Weights of a small transformer language model.
Size: 7 heads of 32, MLP 576 SwiGLU.
Architecture: RMSNorm before each block, rotary positions, no biases in attention or MLP, untied embeddings, capped logits.
Training: a variant of Adam for these matrices, 252M tokens, 7679 steps.
MLP neurons of a small language model. Each row is named by its layer, matrix (gate and up: input weights) and neuron, and shows model dimensions 96-159. Each number is 200 + 30 x the weight over its row's rms, rounded and kept within 0 to 999. A neuron's up and down rows have the sign that makes its largest values positive.
After each neuron's rows, "fires on" lists the tokens most often at its 100 highest values on Wikipedia text that the model never trained on.

L8.gate470,204,171,207,169,180,255,226,167,231,219,212,178,184,222,225,141,200,232,197,223,230,165,164,183,181,219,232,222,153,236,183,243,238,194,212,184,179,204,217,253,256,161,241,217,201,149,226,186,265,220,144,150,208,197,182,204,158,236,192,182,233,220,157,170
L8.up470,211,204,181,172,182,183,268,188,205,174,202,183,233,197,164,206,183,255,192,232,168,202,158,198,191,210,175,258,210,202,143,210,183,237,231,218,253,202,191,214,209,175,194,179,223,154,218,241,251,208,190,194,267,198,221,138,155,196,255,258,215,224,213,180
fires on: "y", "la", "a", " La"

L5.gate130,214,276,228,207,241,246,177,225,241,205,199,199,205,247,234,220,198,187,200,200,123,161,247,241,198,181,213,170,204,123,153,181,179,197,204,142,227,188,246,199,163,192,141,145,179,230,208,162,200,179,171,187,230,191,235,216,147,171,216,163,189,196,195,219
L5.up130,179,214,182,231,249,201,137,233,239,141,180,176,228,169,192,190,208,254,186,188,143,214,255,236,189,200,219,218,183,220,175,230,179,164,227,216,193,229,213,206,187,167,145,219,226,189,243,223,214,155,139,202,183,160,204,176,194,188,219,185,253,189,166,184
fires on: "ang", "g", "gg", "d", "cul"

L3.gate36,225,222,203,211,206,187,214,167,184,194,191,207,271,194,238,176,144,229,163,194,196,180,245,155,196,196,184,175,234,138,238,258,232,202,228,212,241,181,197,230,180,183,233,176,182,163,189,190,214,200,208,267,216,199,182,196,198,206,169,185,196,203,241,194
L3.up36,210,246,210,183,204,196,192,116,234,224,147,194,214,179,204,175,238,215,197,209,181,184,238,174,186,228,216,239,178,179,215,228,215,182,200,216,219,172,244,183,240,235,219,207,193,193,181,189,167,186,196,201,254,180,190,178,241,240,114,212,182,135,263,250
fires on: " St", "cu", "ven", "cur", "min"

L7.gate445,210,176,240,161,213,190,230,196,185,181,223,207,173,183,224,238,169,193,221,164,196,214,224,230,181,202,207,182,220,202,207,181,182,201,207,162,132,172,184,229,134,212,204,123,259,222,238,192,199,151,183,186,198,233,193,257,158,158,234,196,211,121,164,202
L7.up445,189,229,241,202,235,211,154,214,253,211,132,252,216,214,183,235,225,257,200,165,214,255,167,287,179,217,252,211,222,200,243,183,196,231,182,192,163,197,190,164,169,226,165,205,214,184,208,249,199,182,191,205,204,232,188,174,183,160,235,210,219,178,159,195
fires on: "t", "d", "k", "g", "y"

L5.gate61,177,168,215,131,250,199,153,215,202,136,125,163,181,181,252,169,177,235,187,169,173,226,140,166,200,211,215,201,240,213,209,192,189,241,241,185,210,196,197,192,122,187,199,210,206,191,214,120,195,186,209,232,194,148,196,201,207,151,255,194,195,195,167,222
L5.up61,130,171,201,180,203,167,170,222,210,176,147,176,196,245,203,207,208,202,197,163,213,259,151,220,215,166,125,177,233,244,209,195,179,246,251,189,192,115,172,175,179,215,169,163,268,167,164,161,171,203,202,214,171,218,244,192,170,199,217,154,211,176,179,201
fires on: "en", "king", "co", "an", "va", "mo"

L6.gate125,162,178,204,190,184,171,186,169,192,137,204,194,245,201,236,178,180,233,221,190,131,171,158,208,206,175,205,235,246,220,171,163,201,269,137,172,179,222,189,240,197,224,177,187,164,140,147,147,225,268,241,263,170,159,197,193,184,180,148,225,196,212,191,238
L6.up125,179,211,244,242,236,219,178,165,204,208,190,222,205,180,197,276,188,187,201,195,250,242,205,131,221,220,214,173,152,262,221,234,218,182,203,205,108,208,205,161,181,277,226,153,213,211,188,260,179,204,199,176,183,178,204,181,178,173,229,267,172,245,149,207
fires on: "en", "le", "li", "vi", "i", "na"

L3.gate378,188,190,259,169,227,204,185,188,175,181,202,165,171,165,179,214,194,218,206,168,222,140,224,157,179,190,154,230,216,189,187,199,213,163,224,226,269,201,207,175,163,184,179,218,189,255,173,207,179,185,170,247,245,226,184,278,215,225,218,128,221,261,254,219
L3.up378,200,189,165,246,220,251,205,237,218,210,190,203,185,170,217,222,212,235,188,166,224,180,160,156,174,237,193,205,246,206,148,229,203,222,159,164,246,177,192,237,200,182,215,203,217,228,202,173,181,185,204,250,221,238,198,225,185,178,170,204,213,228,261,170
fires on: "ur", "leg", "un", "op", "ver"

L5.gate275,190,218,120,215,239,175,189,236,206,258,199,167,148,244,190,246,140,212,208,139,168,210,232,182,176,212,202,175,232,177,197,222,227,204,206,204,174,215,209,274,195,225,173,166,190,180,258,199,230,186,235,251,162,193,165,192,221,189,203,211,231,164,207,201
L5.up275,142,254,205,195,192,231,155,216,224,191,156,201,186,178,202,225,173,258,272,187,145,194,140,194,226,151,177,155,199,182,208,204,171,231,238,189,188,183,148,180,165,222,138,180,195,158,217,199,192,199,223,193,210,241,159,185,201,190,203,158,202,197,166,192
fires on: "ur", "our", "g", "und", "y", "ent"

L7.gate563,257,179,156,175,164,237,207,252,137,226,207,177,253,208,231,204,239,206,184,181,167,153,192,244,191,185,255,228,169,212,190,196,210,229,156,206,200,165,231,201,270,161,145,170,142,198,183,187,214,187,160,178,192,190,129,198,179,233,164,154,183,167,197,212
L7.up563,242,178,174,149,166,200,218,227,216,204,224,192,246,171,165,239,192,193,236,184,170,158,213,227,187,196,208,186,202,255,174,207,178,165,164,157,206,208,167,250,203,200,135,251,247,217,176,229,174,196,184,185,187,258,221,191,208,217,169,157,172,166,180,208
fires on: "il", "or", "ion", "ation", "ron"

L5.gate0,133,182,195,237,205,218,208,189,204,233,227,148,218,207,172,174,185,179,173,189,212,268,151,201,220,221,196,212,192,171,205,171,254,209,223,178,239,259,242,237,205,182,210,201,166,144,194,152,218,172,230,172,238,144,202,193,225,211,192,200,199,192,230,185
L5.up0,154,204,215,202,180,227,165,227,252,243,223,186,249,165,168,239,211,155,181,186,245,214,228,186,133,211,191,189,179,152,173,192,251,203,257,208,210,199,244,220,239,229,207,235,199,179,185,231,256,219,220,222,180,199,212,235,214,191,220,138,199,203,216,219
fires on: "duc", "ter", "fer", "ti", "re", "tri"

L7.gate273,149,181,214,164,160,154,208,189,168,146,178,211,224,182,178,211,132,172,185,155,178,216,222,199,215,206,197,195,193,218,220,249,205,219,116,176,181,191,184,233,231,235,176,178,204,205,224,156,211,167,190,146,181,193,177,249,270,226,235,216,200,208,211,210
L7.up273,165,201,192,139,154,165,151,211,212,176,169,187,274,195,200,232,192,159,189,229,190,186,243,203,221,181,220,191,207,190,237,218,227,159,188,141,172,254,150,207,218,188,175,179,155,198,164,219,204,189,137,240,280,150,166,187,161,207,221,215,229,163,212,208
fires on: "king", "ung", "u", "x", "ce", "n"

L3.gate511,178,208,232,196,214,222,214,168,186,168,178,224,193,190,201,219,242,222,163,245,183,251,183,201,204,199,211,156,248,167,201,193,204,163,164,181,225,200,157,225,174,151,163,190,205,212,273,135,268,214,133,173,217,186,213,175,200,270,182,202,187,156,224,176
L3.up511,131,231,189,208,187,177,148,187,247,187,224,203,300,191,185,199,184,150,194,224,237,215,193,213,149,183,210,184,213,223,178,229,282,175,201,162,220,139,191,259,192,202,176,233,232,144,223,199,168,213,180,165,155,195,185,202,168,174,217,213,212,210,238,188
fires on: "ter", "ger", "re", "art", "que", "ine"

L3.gate213,194,177,193,180,249,196,239,193,218,227,216,168,253,208,187,135,190,193,219,170,150,177,179,210,177,174,232,218,236,140,211,174,228,243,166,179,176,258,246,189,225,191,210,184,214,206,210,183,214,234,269,211,229,230,235,184,195,187,266,228,211,223,181,202
L3.up213,209,187,174,222,261,215,246,160,222,178,206,206,254,205,199,203,167,198,227,230,218,194,206,202,229,199,207,198,217,217,232,285,215,214,139,201,185,213,195,178,188,234,163,245,195,260,242,201,195,197,224,207,280,219,248,156,82,135,244,243,156,246,198,192
fires on: "n", "rd", "d", "e", "it"

L5.gate212,176,186,211,137,150,142,197,211,202,198,222,262,136,229,210,174,200,134,229,186,200,193,220,215,159,240,202,216,185,198,232,166,189,208,208,152,252,153,174,172,230,160,175,105,184,205,222,182,175,214,184,241,244,237,168,251,231,152,217,161,269,191,224,203
L5.up212,150,222,178,233,217,204,182,205,222,191,222,227,210,217,153,227,210,183,147,177,201,239,162,228,173,213,188,188,210,179,232,167,198,189,225,123,220,178,165,194,189,215,216,185,171,192,206,215,222,176,174,190,188,167,172,190,188,192,248,205,190,201,198,136
fires on: "an", "ch", "st", "t", "k", "as"

L6.gate409,288,181,227,175,184,175,288,200,205,218,184,182,221,167,232,243,213,238,198,166,161,186,205,214,182,208,251,240,165,176,174,231,216,170,196,153,249,194,207,246,193,178,142,183,168,199,209,215,154,181,202,237,189,159,188,225,259,230,222,199,192,152,224,166
L6.up409,192,194,264,216,196,142,207,233,170,132,234,245,210,189,179,268,241,173,180,200,203,159,212,187,190,232,264,195,168,228,188,180,213,160,211,159,235,163,218,246,184,210,168,210,190,145,206,189,209,200,182,215,189,220,197,219,264,271,213,177,219,203,216,169
fires on: "ion", "mm", "ation", ")", "tion", "ain"

L8.gate487,225,185,193,153,226,242,155,174,220,225,181,216,208,199,231,161,181,177,252,196,232,198,218,213,245,200,208,170,132,198,178,217,215,196,157,154,179,280,197,230,210,192,226,252,262,192,220,226,211,164,164,157,231,224,217,216,114,228,212,245,238,214,149,183
L8.up487,213,212,149,191,215,245,227,208,242,232,154,167,218,236,163,214,233,239,249,192,197,149,170,210,180,183,185,273,188,191,167,167,191,139,205,158,210,194,218,189,232,232,152,172,232,224,186,201,216,200,250,226,175,195,175,232,191,183,247,155,219,182,227,241
fires on: "il", "le", "ja", "a", "y", "li"

L7.gate8,169,185,168,221,198,208,214,169,258,195,212,164,224,219,214,207,143,227,212,191,190,156,252,177,250,162,215,222,153,168,181,256,192,224,221,213,257,247,168,204,245,138,197,227,221,203,251,199,160,205,278,167,249,197,237,191,191,173,199,175,194,199,209,217
L7.up8,254,159,178,158,266,200,217,161,189,209,161,155,208,128,165,224,220,166,199,178,215,200,179,256,170,192,171,177,228,187,166,221,187,154,108,215,175,218,204,173,236,136,220,183,164,237,222,207,188,210,153,193,217,203,243,216,241,164,167,190,159,155,229,184
fires on: " Hu", " Lu", " Francis", " Christ", "la", " Her"

L3.gate340,208,208,168,158,193,175,150,229,217,175,173,136,147,158,190,205,203,199,162,168,150,241,247,230,145,181,183,97,238,215,201,222,186,167,195,226,167,190,169,215,190,177,212,225,225,187,220,218,224,237,234,208,218,136,170,204,194,185,176,164,170,193,221,205
L3.up340,249,234,217,201,243,213,185,193,205,203,180,247,165,208,210,174,206,222,182,226,207,168,189,170,193,211,200,161,223,143,253,217,173,177,233,199,226,157,190,216,232,268,138,202,182,212,196,156,236,237,226,212,249,191,201,234,278,141,208,227,217,184,245,218
fires on: "lo", "i", "ate", "ent", "ca"

L3.gate292,222,196,229,191,187,210,219,198,157,157,186,227,138,175,222,196,209,206,187,261,203,189,198,184,268,206,215,198,161,176,194,186,188,206,166,186,119,214,208,219,192,216,223,111,204,185,225,201,248,189,214,157,172,207,221,167,168,172,231,257,206,189,198,182
L3.up292,235,229,172,199,230,182,204,214,265,197,222,144,225,198,188,209,173,243,243,102,229,158,201,211,142,190,249,210,234,188,219,209,182,204,199,207,183,240,227,205,174,184,171,182,211,220,162,214,157,231,228,237,280,224,195,154,171,220,209,153,175,177,212,170
fires on: "t", "man", "w", "g", "s", "au"

L7.gate331,198,187,228,170,213,196,174,217,214,167,194,159,202,208,155,126,176,229,247,189,172,185,219,165,217,183,230,182,228,182,161,197,150,250,185,168,149,216,208,231,226,205,208,193,245,156,178,141,238,196,203,179,226,176,178,274,212,177,181,226,187,208,172,206
L7.up331,224,180,192,174,188,161,169,197,208,213,201,215,251,248,175,230,195,129,199,202,243,191,148,177,215,168,199,173,192,214,251,217,182,227,191,188,196,190,174,219,162,219,197,279,209,195,195,197,165,216,142,227,180,234,221,182,124,226,186,214,218,230,191,190
fires on: "n", "le", "en"

L7.gate408,271,172,177,172,185,203,209,184,233,215,219,223,175,151,251,183,170,216,201,223,206,203,190,209,259,224,233,142,216,213,157,202,233,175,169,194,136,213,167,169,214,201,221,209,267,180,202,173,218,188,192,202,226,179,181,178,167,232,188,218,228,162,217,178
L7.up408,218,247,191,251,223,259,196,196,243,172,232,182,215,210,246,204,172,198,207,224,219,265,190,188,194,173,208,227,182,209,203,176,218,154,169,177,209,202,188,238,178,188,221,146,199,195,179,177,239,171,231,216,228,179,259,206,209,184,184,202,193,180,229,225
fires on: "il", "e", "ting", "ch", "te", "li"